config.yaml
n_layer: 13
d_model: 384
n_kv_head: 2
head_dim: 64
init_std_qkv: 0.0387
beta1: 0.9
beta2: 0.98
lr_head: 0.00826
steps: 7069
MLP neurons of a small language model. Each row is named by its layer, matrix (gate and up: input weights; down: output weights) and neuron, and shows model dimensions 32-287. Each number is 500 + 50 x the weight over its row's rms, rounded and kept within 0 to 999. Numbers have three digits each. A neuron's up and down rows have the sign that makes its largest values positive.
Before each neuron's rows, "fires in" lists the words (lower case) most often at its 100 highest values on Wikipedia text that the model never trained on.

fires in: "is", "was", "been", "be", "are", "out"
L8.gate273:482569433643512508484524503451470400491516458490545508439530510412540521537427559391506462543515540471475567480416551486467465550439463517520488520563514433503594418548488551417457602498424562483475570463549455499415465558491562433448487462483491522523515510503531554447469458551546472531537533313461518591461530497495504592414401535547537447473461509481559550501519417563521447484535536534449503473546424540477554487540449578499432557528559499432475504550457444513564487457499511484579503565512544467539587444468505532472479487575573482444416481474601570544461470474407495448508692551552469558506478533492571537535506541461521560540554543518554582427526549509492555496466538409552433517392518506480576520488642459493452462423503554462511588582520549489538506541475597
L8.up273:560555432469468494474482500629496450478520553469568605611401523465515514493582464571609485471496448607470478465514431578531457518529531428495517547472494496501547532503549541533506481516594464599428531453540425409472512405487533388548502493533452455506470443496436512473492514549470543524535462505549389464492497577511481589483483505558622521398557534502517546491419560524471506496535597492546545544490493465462492468570474472496463580450530507495536521421468518498545493551555471426434569517447549484536496528508583511478549531520508487526547556531576447529521369576462472470467518539530477457394491453553484354434460563485418531482473490491449447469496541548552420429491504523547461514510507460566539526573529418496436445507587480454519528469409531486472521525485551
L8.down273:562579532465472531491326538517553549535543575567474499490603448493430524578514491518524537550529525488484567501483521545482600570508437565484512533533536505521462450455509438483473487460467476496526383514490516520477586543559542524548454447446606525489537492472512482512366462611585640543538479468520497564444449527543462428444413528497443419611481573476489470460473453496466456414503541541545455561454449502545450461486499372470498458492534444548518514405549559566498439479477503470395615557435448588417453502532468549465467564421573495484525523565554503509536472484489463426474546512493482488530490536606428444456498526500608536554485548510499504496401466553587476540553537423570523625424492461547464453578506553458518482479482522497531503503531456482559490508502545

fires in: "other", "various", "most", "some", "former", "major"
L3.gate211:403497474500441500464497524482553379589579491439415546508512445482628413531448482507487448544421536499427446559536425460448497497542513423484465477415543486394447466440426444518422559490553462525506502469475549490579459489549520536518440532468517501466592465576538538506548462527543486481397419482429459479534450431480621489467469475525462502449378497519506497544575506434506501540504463534488505556430441523596506558477542539545378468447593531540543511513485439507394464471437517530480382556457534548569470380616437556563468439515484576531493419440573549502493549543479473443490522448567533571479453487566391541482497419518551465461489508572411474467539586499441531538486448447500482475534551540532510501501437560560476562494488489532438557528499505445442477579410434
L3.up211:553490411450459473506497425466561453436544487529563557493504433445537514526451471330505446542543432382398518503538490455552455482474526504438501470501498486451629500511479507507576625486473457507543468415503412648539526503482433566519565504508484445542439450570382479493575483365497540525451498481456438408451542548484522488525488425529511540489432468517519546627546469451482464543502494471434495463414480428520508421554481497432481533553509571532525491568483540453475506525452547568461529488473487581514467565500533468501491484479489545559461523536468538522355549507452495462512500428545518524532495420536501421469592509490475550563646467503603525458506422542478557619465401424498484498504517489504492453444483561484424529548412606559504517453515531447522496446560551
L3.down211:391447531543534536450517416519442492527548419519410473577482435502444472481418437531523484473419551532469528463491410505570496453420606373454508486526462536430520558475489496526490484423509479516429531467507430501487515497582475579498522521516452496510527470553576428478497499554255473484527475500541406475483564466528508511458438541474519539541466437425498475476517481426538575510435463504499519537492429520535489495438496545570522491519497527484445473470634500534439480429549544535460398434463478606565516533488456483572487481522534455506493516548562608524451447488555510487497438470478456489551503463455452449485476495522557493561551414389461506484471541450450629523434525465559510266494564514484477522546473452470574509405522541511472545647428550533430401491524508

fires in: "a", "an", "every"
L8.gate822:488478445584503579516471450407546569574492409455478467544474380479450481570458506592523545583438415435437500536451511514578487545524563419631494488512494544372479528487517430480505569496530554580555488551514451462489481492505487577471487401479511515477508445490574574522419567502507556594513500462540504448486521509608586507443510523489443417439496440473486531465435456457501507445475479555495480592560573487417540507441513473549485535542469493503416503441557507496532556506529476440451500464452591497554525495494580540460518565528502493451476456572519431511456527469494520524511527490488568529418524464462457483461440537557522562551513459556556471489504482521373459431473590490571551479432420500473449488520481442530424466431461529457512587574422452444572466412516444
L8.up822:437506536509455450518525412539504552476512506505509568514484522518449554566507560478579592447452516510439553561540505483391527428488395497559445425398478448535545495526450530577448484542550512615374570444523417507579495550535489477566518542495556412580570465505449387450524573481524469457455572481494505507514503393617450496517469550594602490518543463573577542543542442501497481522479446542415443399429509483546483523509490460500492498482440542504454435420542476426506539502515445490503460517415572463532514553472458550523427560548588507512404505458440480464422561588607463564535489444497505495569541502563532574454534422489443484471587462535467632559561511457540496470505430446486481492477486541534425556499553540479594345455388442496514493470499556453416454528550426
L8.down822:566537586596399463439469534539524451504519510527492518544486441566475548495381470495577568548484501489456470535522419452471479562462530460456476455538463472630526476537613570517558436535488366472402406589480475431589538637554468509521513489499455425485400494532506539517503473455625467512574546473515496357490449493487492518460484434568458498418439552476504477508453487495571553482493499495528556525519499550475457555573483519486456517471447522541498436560582459496469464539571384531505533484618494469423528419525592455532429465581522492393526463432521472563455483520470525531424503466539400471544528517565529515589418490437473587543578417510499464429475422490509458527603559473544563473487547567481457564505508543398560488607524501568544584522391515558470523478522509

fires in: "to", "he", "following", "who", "she", "that"
L6.gate666:446565507419561470502565492565483507598458531497581541496474536563452452599461486614514513488416498562533499494518498539505409458486438467503463572461440503470556537500485497439456500427511577524578428550482455507486471521453476521446594510544518551530599580452486516518502446549509543468465484501473537484412398474591484466456498506457496544503506440456468471479537490514460476456435558525470493436518491528485485473526453429494540499433487544423477477460553477463469513509441585502508442500488579454562504553447631551436450533543524460563522500527394488463559450507464528489430506578443557581493541535451392453564475518513519546587511398452616350572521535560549580448510594488498534466571609577473473479531516506582577490449454504488544590584530588427596430442572481
L6.up666:559527404401494497536540456527532528514476610492540487583469580521427577610451587554548537528470487540567536571531477442557479527510476570397524520478502606492442511492472532452564539493539506504604414465556453459374591513431485500500455430532593466481453541501510522517485558542505469520501460449530534582507546506447590561460489545397402549554498487442528562568559503461538435447501519448422466451474547476512465505408493497536444574488495648548512484459503515561492522493505564493429557409485531476550517503512553423486451497509449464596484543501400494503575474559490595520540502533449501479469559575465489435522549476477381506502511573424589489495529433546491518508507558474524495520469583532473419510523471478513511405553541521497518526547527582509509570449488504
L6.down666:474487522443527491520536480518504459574509547445529551498555460488495500454502508473540478489433382515480523480434436553422574473608460462564522497491513470597471483568448477444507447465507538493525425525466466535518427487361482490476495489478423510488510589461502554511519488545411511497471589505450492441444500474602418499366551578489557595480468490527548502501496409523466486425470509589443511558491474458593506496530559428475558460395499383522459518547490504429473412505462521546536486499443479507558521550472539569419505538482580471410495490548554572459533466489454508443514528619475539464539510504476515506487461505444620496571596458447453445510476487491498583486483574527534476493524553559472563505424440491449500495401610504446396564517473541492507459477530522

fires in: "a", "an"
L9.gate562:492487511519417509539516614479482462591495517521407490474425422506531544463375552453561498579513520536489388519469386500565550499454591425481486511561411532504454470539579473507502539518591461600440431601527452520402521499520404595554530509500518516422484505546565535454544475556513484540533543537515477583497437521422500612505443464596459447479525433531497478498516490521525445411510503485546620510475477592530470538482515519441420585500576469486532515468404556578517487447510433451506501482471582470488467514549537550506560530584542501598526475412581468403448489450549601471574523508541479533451535452558485449439442592484535489418482479568442440516568425445409479465476534526570531470453505533518416564525522466542497509574442544460561421481523505490514444593526464
L9.up562:515457571547464531468467560487542509528476473568530531495503441468539554463571393529435552491377493465513507405507463512512489599498513455458462419475488442566531548476491533431419538503520581585521508518461455507499452528546549518543513526556533502507492442448600480519507550548505458458494478508460526515498407585491517422436469568525528504432511488468492539475447592575574489471438536436555457453542534516499481480487464505498571502419542435529476506483549484508478542574512437520597486468402521577555556484528472534550465521554550528494574517541534451524434477593552577462514534522474414513399382450479490474493534450439424447485486585440411442514465410429473470330563585554602468514516487454506481612465566585593523478539532466481467479541521534466425484515448503
L9.down562:481468567449488512515419426587466477533514508443510477504481562374466501505462456542413562473542573498478474469400502532468530476544392473511482443496564481489424529503520445473535536400427506624512492509500502610537459447419470447572542569490515522445489512532469487592500517449612569473562563288475426534574425538461422595559481548521522463385526496518477467478532513490547590495478420628504498463518507572387550435484499427531432520532512513497534504475534555481574433483473421517471446593577415542464449466504505407473463524473516423475438569520543509580502365570554485456475515490472511525452504590517598593529516515515544465508448432450472502584492551442585434520526504394436489498534394511523541424525422498505498473501493450491483438463522396460502557500586564

fires in: "may", "to", "had", "was", "is", "a"
L9.gate300:527464567464558496530408545439542428524560505478523506529345428491514523503454656484525492499493440501523585510432504445521472506480502548492444528437389674426459511451492497464541558475465567465529469497524476527468513522489463531438452586474461470493482561451464534602471573447465498457492513494493431571490511386550549490502466577537482457466520440517437453502528434515510508483563508474477449532509483427507531519483487492484541505495582519453432547432485425507566471502495479495523505488513559521467462497527519430551527534427475575549510517464491524481512435437523486572472508584520427535566565491455537501498411429491489574560578485544439467471598595493482477528475502490499411498520539462480474530496467418516546479399488512545480551510466588487415587549446505
L9.up300:552544476422500452583476450433511519478466491469465574485427435422469511557625455474539508502503568489440503474462527567510423477540436487504511488491523478518443521572594490404530525486505489470503503553490553474414485484504475588550557475440555456460391469604473529424480535491519564568562520544466463435504581409472494437531446597522554544429410498436612524558523428431522561536465508451542496463476495455475533411557424445533490498481522481464540442491496513491461511615506517438544518423537498425433484610545531426520536494537470469463458434453595499481479442494472508421470501444565499446470512515543519547526466469531549504479568558506513442469469582573555449484502492392505468483531485552463533583552548403531481488465424520513480441479520592523448466445348577
L9.down300:527495559474535397513483538461482481474507525587494478483453527509570453591539557423530539606524410470553492625509493471442470502488484481470437538502459498543478438542508600505545491465481503544480422508512491575419511581515451486493452514471497442557523447402561535583528409478608497418532462497531496514503428458590571497390479501522458468517491565439559492518520497463446555512485502491549534589440473482606451581395465446460504483532536485556453590472452484465557500537538518491479521540394454576460416469519527438461473561451528646549514498573418591467482478504459532520466493567451568491490469497464480580449529417459426521591620435534438474508610489534473496523444469530491363500466518476496478483505630588530517446525560544539550567447569480445503437528476505

fires in: "who", "she", "him", "he", "september"
L3.gate801:525500468553496467586511495469465473540542494560575537514627524545502497561495526549576527569525474565492589526474488520446495505550459448539513565399499423446533493514414517477474557490541513465500482507435503493565505418453585500550506485521473458535496457560504453609383421516513452423491507552433447542620514444597484615428561464588489465525456534588483486538512408473473425472428507523565574511576435551593544492440542410526481543567549442459467501497459478478446422507475474436522398558543395483451459491529554528506475471459524533473493508484491466531560448518466490566613535522522568428497452527442504436498464516481549431491538476572568513444574478475465395507468436528538495477504439519470419574414542469513538416517491459465529415461523487514463505477467520
L3.up801:556417470471572636511576553601505453442462540551449492450581521542505517524516602532514538536444466513465434518605551589467467530512572477484480535515462529484567453525511583502447597604479539543466504546484557533484609561455464543494547480470490434557539503536464537487559539557521552390464472476502566419529465509480553512530496533564405543557557571473578565500473506455556391492561581492392445488581521447438522506466425510518503493568399586511565536522481543425460451473507491503525473451493488510539553471412502506451429510554462456599563502489529427592469530492507413472445517418503493429427495595492507479436621425385465533544434511422527494501385522567442522427513512505500504469518394549626516513578471534504467441543453469525419550470507503396518516545564496
L3.down801:457467501536511552659418472495484417511482533526473429526500488517534456438472551508536477478480514541482576490523503518548570384526476524542565576544490452499539553512410521524435573422467552518452521512433470488606534552484505508529482543460402563559500446501560480507483479504669442420452499504426554516532519438396527488423410502438437497489438540543565456538470459534510545545599441503522411500539539584396451471526484541539468387474546432491377509525488482481490427496533449482442424573541495441515444517451461562511511551481502450479511454524449485470487578407501527489450469525543492556502500643515507510510392565504533453520525411511534447464504428534487486443493591511451489499535497461561468542513501439497473437518456511445510472555545515539490516553504506

fires in: "of", "s", "guren"
L3.gate245:505604470539530490571443502455517470552474563452543487475570515487586491429528469475554465460490475524516447511514480529497414482513603501551474603581565463412508564408527606472397583471563487503499474535471435554554506486528406495490413497630479465514546548553427536483595524501520524522454507577542541579481511556500555533520499427525493569478500537530407414487460504516487422543543528530504555466567622531589524503522465512495413528456533521521402554560526481518432434531464502495462475490537427559558494597537488555592439517451387539511508481469521471474579498435551499463525502557515520547521501462508418465522491587411593511501437523513497529437568486482456424488474525494606467547408473547473514533466521554505458554535515494530551492489495558465463352574416422
L3.up245:532568519483471472543478436459495489516408500511483367444520529525438512537507475530464421509508489481498578447425411522602428513508424558461521454524498480514541397511508476567451455493401493539551483522485485507568541388442435504451500517457581379453504538561456499434480545523500526587534563547577521439473497507509469396519461503537426502448452484500524414497483587490504531567462361592343511507508532559526514525393468456483490477458408480454462560513567430483525525529488558452455421500545518544454485585541520453592484497474562546525530478566423528470553456471480489563499473459452496547424524520493548470504514493561493535439567528510515490493543415493408532479519436448567517551461474498426406425495512461504511499533561550422516535480476493477437486536447501
L3.down245:436491522503443450437558608518491563484569494501569565574545506480582508440575463439523463521563449525419482464409526574436503461597550445530527480513552535549490431414459463484473499570502519473404459431432469474536385616463466389478430473511546540606486543486477492502509421569533530517468462408438517566476469509494460494399571462438391475460498526409525447506525489561507509454542618463571577523439443485511429466552447538486492573455584419504520462500481538465432467521385509476551579393533433490504468491470499538515541555485491447431449495456442443556527580487482396446472489530517522362445526503551502513477519507418534519555486505484511439471477450510451376565557546517459481558552535341557524553538512438527502511423534533504500503626465399478560462435530475

fires in: "the", "it", "a", "rather", "an", "to"
L5.gate304:536409401498446495534586513509496499465491583619468418503459475482551584484483449524470504513445500462533555459498496507512536511575446509559563438436511549457492530542552529515442489493499633559487564461504449393542525502518560551434498504564481522536508510464533607559588462582482459499454478487520522434482452471455462544518502506519413563486483529530485420456499519512407528587521518515443523551562507532413494482514536498475470499429568532525472590441593474451553475466478606570470458465512509479435468496485558504469528475501454580451490399544486643482493443363431567526493542489437378539500414476457461451566501560496584479564583537504556487442502451480519460561551511444505612403418570466554560462491521419470482461495584520433557486521473492539422430552535494
L5.up304:485591561471457466390401567535520539539566543440513488486383456570527463454494436579523479405542488488431562458509543412472612412395547457488455519547499485510455496524525472525512466474434507397468543435506479522552431554499467475541424498538491565525385579575444476535489398548548549513513524469508457540597481501450457458523610497476571575509502498517517450527463484471485476426508594496491496459445564573449473517481440577562475552453564410478591465471450576595483478401456555413467479554522442522583405517493539530519531538542505507529521428461527459558481580469409535405472519460528596393480519592428478549529485557495516458509466489455486525489468526609537486482473505449397474470481468540490487486530510377500490391462419543507548639492410550526549488542560558
L5.down304:515485527475373537576538573518430452449530500426476504525553467515470489464551578504502495431517535528504561457416529533570442534541473496542544549525454492391445517531614530470533431413521540520522307495511502455492468606513498457577462481405455467541476514487522525436501535485835567472502481451528473462485597515540468564359439534564380462455574577481563571522532459623545506475576438493534476485483455543477516523520531496478534499490430465535431473525390508452471427495483522511515496485532471443494464537491507551521554496518455544547464568542464519537495559527456558559445490580548527510551471438502483503463577504581516442516533460519501516527514568467459490465470509524525435715492574498450506558510529567478505499497564481477396586535502478460536568581513504

fires in: "of", "to"
L10.gate352:532509536485448608583554488451524607553428493526510573567490492502484380549532541521588458520485558368442445595446502477519490517515502568599462487571601521442472552491445393466466551512521500437494549559480470482545495484502443431574509496523599536524397582516546467495521562440474499452389552616515579504579411496357543471547567525466566504657467482587493399506505535478467520542543500407531471507554575500421513430467466531442567546572510528513494545491443462512530510487458537507457501486532534580567493469440459549520412485413574465565481585429499524404513467503542446461518485454539567511527436422539473456525463456496520557523496551562580475516512473535487528440498421486501492553484520513562488490462515448593513437423480492502508511474476432511603491401553557
L10.up352:509489408513457480524450439454558449543438472554573417570537528458462511489540545486489418485511489513388538494486435516494524511465409497392489528615476507514535483464409553518411536541438602450495500362585448490549560482407471426429469473502549443531537540461533471560545474544468514520462499451515533456471433561494503498489517490485490585535523528471539602507516484449596610558471489480413531438577552495470525494517465480527426454564447472428484439513503477496503534550514579506422536416509525500574471517518480498603554532532567422469524610547499554521566441388502483573525466543539508490483476447471493472503431560473567389541495522493547455509521484567459564517407504595489482476478515555503464518514565517559527344540586468392444606488456518445460433543564484
L10.down352:604470497473491550531577535515463542529416459500454461493360489434549476514628573573501540461442542484404504471510537479462561478526488590539561539468555551426537533544532540566555500542523493515481483465458522410479481443460514437530449509536469583457472527492454425497522525440459423479487406478438542469497644399444559570614485407491472463422492456547444511453505564480488526525486465505503528502546553503487584527568492558501521553586526448466519515523445536502447505408463640512472473573532443530506511512506553551565558627545480518469447553518522487529515436441516457565537440491486460539502490534577532462509462446409576534433447510424477498426495494505545459619586540542523419559565439498422491525555437485508307505524490502551510553517488501496615592546451504

fires in: "as", "it", "for", "that"
L6.gate157:529458474498490513474452521478471527519581568430502549463493552452534521539471551503450556546508513521500500590549491510464509486450550558523449516581498572507536553461617520510595542486441494562578471546555423551480494382477530471465459538499505442523561523466543553535497471427501537541554568514429422479463533457498460513510400567582447427399465434547461497505564479464469537558506498426518569588557511462453509534425545425488538580495579518441496485457467513534479504414508540566447456483451574500556471527524617552496462468490499525495506552489481506576463558487472524587428523467502575543509475574472582433403504499609540560485580513466548466435397422515487478619582493436647489530522534509533563439455515503512507510539555429573502472537495446530519443495495552
L6.up157:511502593517558380439434500564493483500462479452536508463501444521528486598560482499537476525599541459481544432538439499469540484391459488417457502438484409481548567554445513591525581425443450417455446497509573555511545517563532509491488557418578476526538485539499536524586412582516559487449536540414430550455456567558521530531583479411530482510469486485492517546495537511449531437591519602490514443472475406485536479516478455426520483487465391594421489527481483512498571435500543488492405594470439515447415497598530534388513510485412453421518431479560457497644497501496474525612478532493543453438468485505471554484452517521485428522544525524530520494460534506509513549518441471491453521568483553531505536480561434597472432471518519469536587521501559584465442552492466
L6.down157:548557528486450499450589462527451509514539375550470531575532476441505438488389597506561513477382502515462580551512607449527507472528517484548538431468422563437513516532544443429484500457442509437600489407590561491463490521516559481539503492542513495455516557556492531471512572478438424433488453463458556501519569391466401569504495570582521581473534540520478521516518478547423549494478505553505394492482472537387404500475457458562539504553560442505387557513499485542503534405478513500480469534477522432471460482495482497519498441608433473454514489503487551500516496453555540492475523544536513471481435482429521436509484477571435472441441519427531498498526436525450501494505512499494531433595527622446508457542507499495431500317519600557594555466486585456537473596532507

fires in: "as", "can"
L10.gate242:602494457466482487462562481581507451535433468531380480502569503464462526473452449493575553531585520532582544576489459494471485534429530476524578465553532485461480497486415520602480511486488548530540517519432438453414559436543519508471515532521522479495470444506526677514538573513565512503462460509502601513590552551544492446531494536509422473446474501447418494566585433563391575442490510480457449514453454532518460481528508429473550525472485557444405552459461397507471530383488477438520520522522556561621512566449447511474496525411488527517511488547542494494584541510485427556604552623435534522519515515526515449412508565607444519558553571453504487466491511442471575530456513519481450514564490511517544541438468519487490417442488517510485459514446589520515487524466554
L10.up242:475502455504342460464653534471446524495515411577473518442518486511521523554442413539508476543528464482485576426522555490490501471547444461542530530519405454543524562432411520517537514404536398498533452606483505493519547467472504554505533516592453500582446510490490586459547456450500459461567570520470485561525530552501469495536474511426466624483506499497430572537609512532457533510512547534513479532486642501514503508407549440540500360422515478549449520418495474505487508442521505487536501561437503540454482537534504438469571458494471460518473442565524516476550483552528380500426539511491529473482549449401586479568626458601565445495505461401502612503530519460509570454504537517504455531545559452422376567445494542543529441535483544495587483474611593585517505530542525
L10.down242:433556571534524484597485558450488623520488439483552550482505429496515522469466470477534533548601477552580492545444511489460545503563523441476503436510360438352476493588528502492558538505481531559502543434547501515550449415521410466483491463528540431517446489526358559428531537477262533446502506468531515547484468520510424493623459533477516571463522501413484522450437527435523468408466593509521519516529512510476406469503511449433455479514503453488512538535474504412472450487524544491547462519474542512553590498426486537406549464525549493530426485461530456475525520494529495530589453515532472571501438493458459513472505499539552562532369492470539426501535452489445514514447566405518483525415474525503513379540474517494558460489409579475554434531503551439538475583415488

fires in: "had", "i", "you", "he"
L9.gate729:562454504489466485489535507488519534545467464447431507466471498469574502458530501634512541616485448534376546445526504516604530496552536559499485543565453389451491416470479586437466536463582531535515407466507589491533467545413498520480457498494546476505522454509356488517524419545604587470523486441411504488487479609571509425434521407440460503467582480507449441502430480454431454421492608440492523546491527494475527499430427484502400562452531491549458511553446458512517488412477489529504478427555531518464469457594494453480560477493517509530533473480518469493550496510574478606456493513439595431460448516459514444487545487576443492558498538521593462465555548460551464467607534555551449557466587604492576574481490575537440535567506450447462506618549444501478538530557454
L9.up729:547568488457472434473544433447518505477444526498446524540444506480584585440523515537357428536573410448508505534459535502493558523575516520491462570438476442533495459528599502501492472520460550580445481435594475471491542462545456492437563572548534545431539506429484472521492507509483523484590459474510455571454537532558474463539445597397376490475503492529598620498471594493465542525486523465406583590470560559509438443539438499463533569507553554467637444472461404437499452530557489517535553517510523488477491457433493436480518455504438528405515509492458577437477494455449469582430468536516536502569402580534576462546531453461555488544506466524530520539541540562539489495457578554455527433455524450442480503581478582431481515540412448416511543550527441489553458428494484
L9.down729:478426537528521481583479391515504443436499407460535450493460488501588432568475490421541505474466502504488562479544503460478534518474474453447534559527426546496555496518536448458418370542493470363526470481536531471432487455564459492553637462510592477475486522489507598539408493445401459477510499523523554519406531602522517506395510522445534495559530566423499420433571550485505511424478399526426478516537504527493434608511491526443568540520494542409553540456563459466543464491548534562547520555497539598512468476459427474519508486610582503492483488519515480448594576453536422496500467511418485572578512503535517453570425525440568474545449494555406505545552521509476510562511524494403474423459552544541509523472505421449373539564498545522529461564536533547487448441579479

fires in: "a", "i", "aidan"
L9.gate933:585485457524510551503634496449449582573492603483500534557508473444560510515534487521460494527481541482445583448477479508495411499573469557522511495531561498474514499484445501606496559505513504556435525528476457444497484541385446498459494484484493494495450546569547571568564433557559535556442576497436487548516466461541574479532433524577504534501491457417470461515513541431445568472476534408560581505485567557523521456515439489598453508433516520502436570444508531478548486587438531488517502343476554504605598523579529528466566507515496467543505460416471397495510541464549499553553504559482609509458469471480600541502554491473507531609486534491478441583422521499484509431440480422529502566544515575545576515501499385480502552497511527517488512511580572521572486615546518
L9.up933:484488445505517543551565393552619531468439523468467504506551495381411543524504524481507541464470418418475571514519536552438440453548513423460568531470484532502474488610518468486520460486477455532511453419529607493544512572494405457525444485408415518490478478418474439490467421527541552372454500416452544551463480499441451542472452539471441479448462498425392504478489519556497507535567544544582503479435483480572545537591438485518452507536481546514441529382532465438504464462460474583480475513559542526482499550620450476495469549609449530487486504550588476478411498499554538404417434536490524463421613495512509437476435495551397533462398472565505489577486515509532438547577601529449487462488557515503483476466545503552455497501457495431587489488457483507508556464576552
L9.down933:546497602468464481596509512472506470502457512508467529544492519500464564498407494570499539603487617496626595456534500580456490436463519498488469529502414462569547483513523525548475522552460455488465484460475412470532514555521449464451563519480425528467526514482512503592470523508372442521450599452442562482417434491423553465374504457578543541541598456498422537492549363481560513525491564510489455490453554512519525491486488448558462483436451502544583517541560528444500478551529509547552465441535428532515503545526487539357450530538499521485564484484497501457473479449448501587523537507477556515450632488510510332491380465498520490534536456532536514625463509520439543493490474492527487411458526602497382522441551445449562576475576526567569506548515518548559412450451447

fires in: "the", "it", "his", "an", "their", "a"
L5.gate35:571509472476459525481541474563528587513518535504393517568427486469510456489473509630474445454432483493466453474584467492512552426513515463543484485472445503549435475493543460486470492479462532565539522504508494428474507506445522494504537538493451559510455569593410503569480426441459502466458601538443535522480514477521477474411452510514474445475577517497519501547569592474501667527501538419517469497529472482492567488523509524604517448499566516547479503481622482545545514401564555475433441564529524584454494489475543413486538541540481401466478504574537509432425409566436521510532505475495515559450485527436518492449527511502573482499542543503465451406438610493433552504481462583507478472478468476504502531524416387468573470493502558467427544437496474577559472550524511
L5.up35:554535481491537395415475613476468423532501501558464591464441456522561534549546534423479453410511429544472543466524606446547443473390487450473520504511506456500338557526620460483517551461499488454501449504590428436502445510510420539451473501545525524464452491500459442489499428540543600593508506536489539487520562452479500386452450509489515502468436559452458458397491493526517484511514539545557484412594483516513559514552578503546559432404547457544505430392496494462510522404539540520500462571479498536400503551443538530458489440517468400419490379519618538547565557390430479525478539416546583532495435569416517478450444498528545398518527529483561449502530537506502501577459533485477479484554514574504396523523540488585483416486490556515447562516448448496490456475521511
L5.down35:536551536499591512443477530473483474505537429425540401500553403462543377498432504541586481548532494522467515439480520499437484510492395517511535497503501452539448532492466471561484528499492547571565472478475560491506510519573494458446459387495433505474508417476496475503549515555683521481504482538457525561574551554508576540477412499427419532400400594553492495568494443481522516439550452496489483438529376515465537462543467448530535496568478478464474484474448505466480492435476564490545506489533442444455425444593583492527485513505466563501489550497623468499397474562451524499457538457558496468437506506439522425497465465511515482419409477437521491571466570557436444454521406557409408475475497497479632436521422469573530482432510572440401488464445484523419492502559548

fires in: "i", "who", "we", "they", "you", "he"
L9.gate238:527485540478482493570465506478454489570418544551533473414526516507582512559431538544550467625490482442526538546562409536473448521476417553385506508544525570528495486590384452472610661460455501539472512493583425506577418449547406460517495441541530451477516482505513404510394423430497558498609549509455587487484516432569411510525515480470520488562548516489396460458540490466511479546496564523392551586448535440513442571504485552505464587503555487428467563468513514487454497503464507544477446489473448458512422510469521505539574503477444496550481593529474459472532567456560561570653562589517505507465472583453453497538579546377572540521465510455548477486468526512459496467573498580411438523465526467446482531469464437432450519542454526420504488534464456450580431498537481
L9.up238:462559432521409514500517586525485466477461484481415510428573495527563593483482470523444451522530466486436422542543417515526497464540563507390596575604556597460449435434533638454395490556474523399523475547562626563466503497551454542463503585581537533536503461435528516426558580534514427499545464527471453522364517472508551481420499529456482510542523534548451528422601475460479532379445570451517437529500562539480545506555468564468506544504454486560454485615524515511509467520425465590483500379447459535464433523586564516458573555481414617470477442471409470457494480547445514611424478556461469502484517568424464520477542510411502533477491536470503489444483512509475485549443506493513423487428442532577524524491447526505467561487521487453511571565460500434508436458483419
L9.down238:432439471479583470652490480510499551483444575498502526520442553468495509504508483438516552602546514519552602474507551442481642483507527417503469482426516509475474495559474499437446437406529472484524502480515491465513570486500477506411579534473503440472473489466519441479439480518414496474549607437487565528349456595536526431511537583506622542503518470401520518499437552487479548519534465414453561492518504495529500499431497496503460546511512518521525476431563503518442430490526502465502409464539507492470590467478436499557499494463568416511514561577562539412488565429481474440554462548454562514494445525471473426490539538591544522561620580483559554549519552549422552516511522489529437377455505536501483501598524519457501530527560461505528466469485531489377518395578451

fires in: "to", "from", "of", "while"
L6.gate751:542496376491436582463453530479505465474444409530420470463482552421626504543541429509530477510468502488452551426498474501514454542557472441473467572564551615460445530457579528519449505498509492558459526462513510495576427491516521449581471421485524448497513527488516498582609451529519505563528513548444462608580451517473537466527456523408564480402538468500387433472610471494505416501495488512454560570545472522591382516441459449554486550517568478422453555520509566458567418423531429510558505464436465556556538435568445457442496488498509504529540572481491535529514522452571526421425449471514522533533523441474479473386538490573514513497484551603515516425530576498466445512519522480483498537522502465417475495495483493475511451447567554517443527496553513482540436566408555
L6.up751:524600431539491548499487485444493421511480532542451399409453617553505532496526540569538424506552540494420520517618500462524443462561535563566523476523476445464436443445440491461530444463391561485521485386464456450476490506471523551475530446535468463434575550529530453579479468537482638497478516490431591569487484535451495443433352436523465596508476487447523575500539359549570469411441540531483504450572407474545447483483460512534563541566437501466548440460599447535477530473497498472503557529464565460587474462527528504496447460521537502521422550391492615470540449552523460509484537552440499558528600527495409514445519469432477506536579472418536474523478398535454563499442502495573511526525554526487442502419504495497546469527528572432528521559464516579417511484605570
L6.down751:588505453498505535466397572452519524535430441485402513426531444499556488481607500545483509394528415525417513490364453402539554468539471516506504492527459540490430504520450502523571582461553553539449444486448530447444504467514532540496425519478580472446471441494475548527517467374424503595429498507449499544541583538488473539431478561576474495476548520479406427492528470575478453549559479465460543530514627499598443498505565527522478624476565470453460457499503416464575451489514511447450495466537496552560566467537495482425507519520548484505564463508567546503440583565526466413488371516542527504505488421490483465522577624543492538507505572547469502550587605479513519448462511410494558460543544435498566607473403475484461536503527511423489486477550495477439484490489527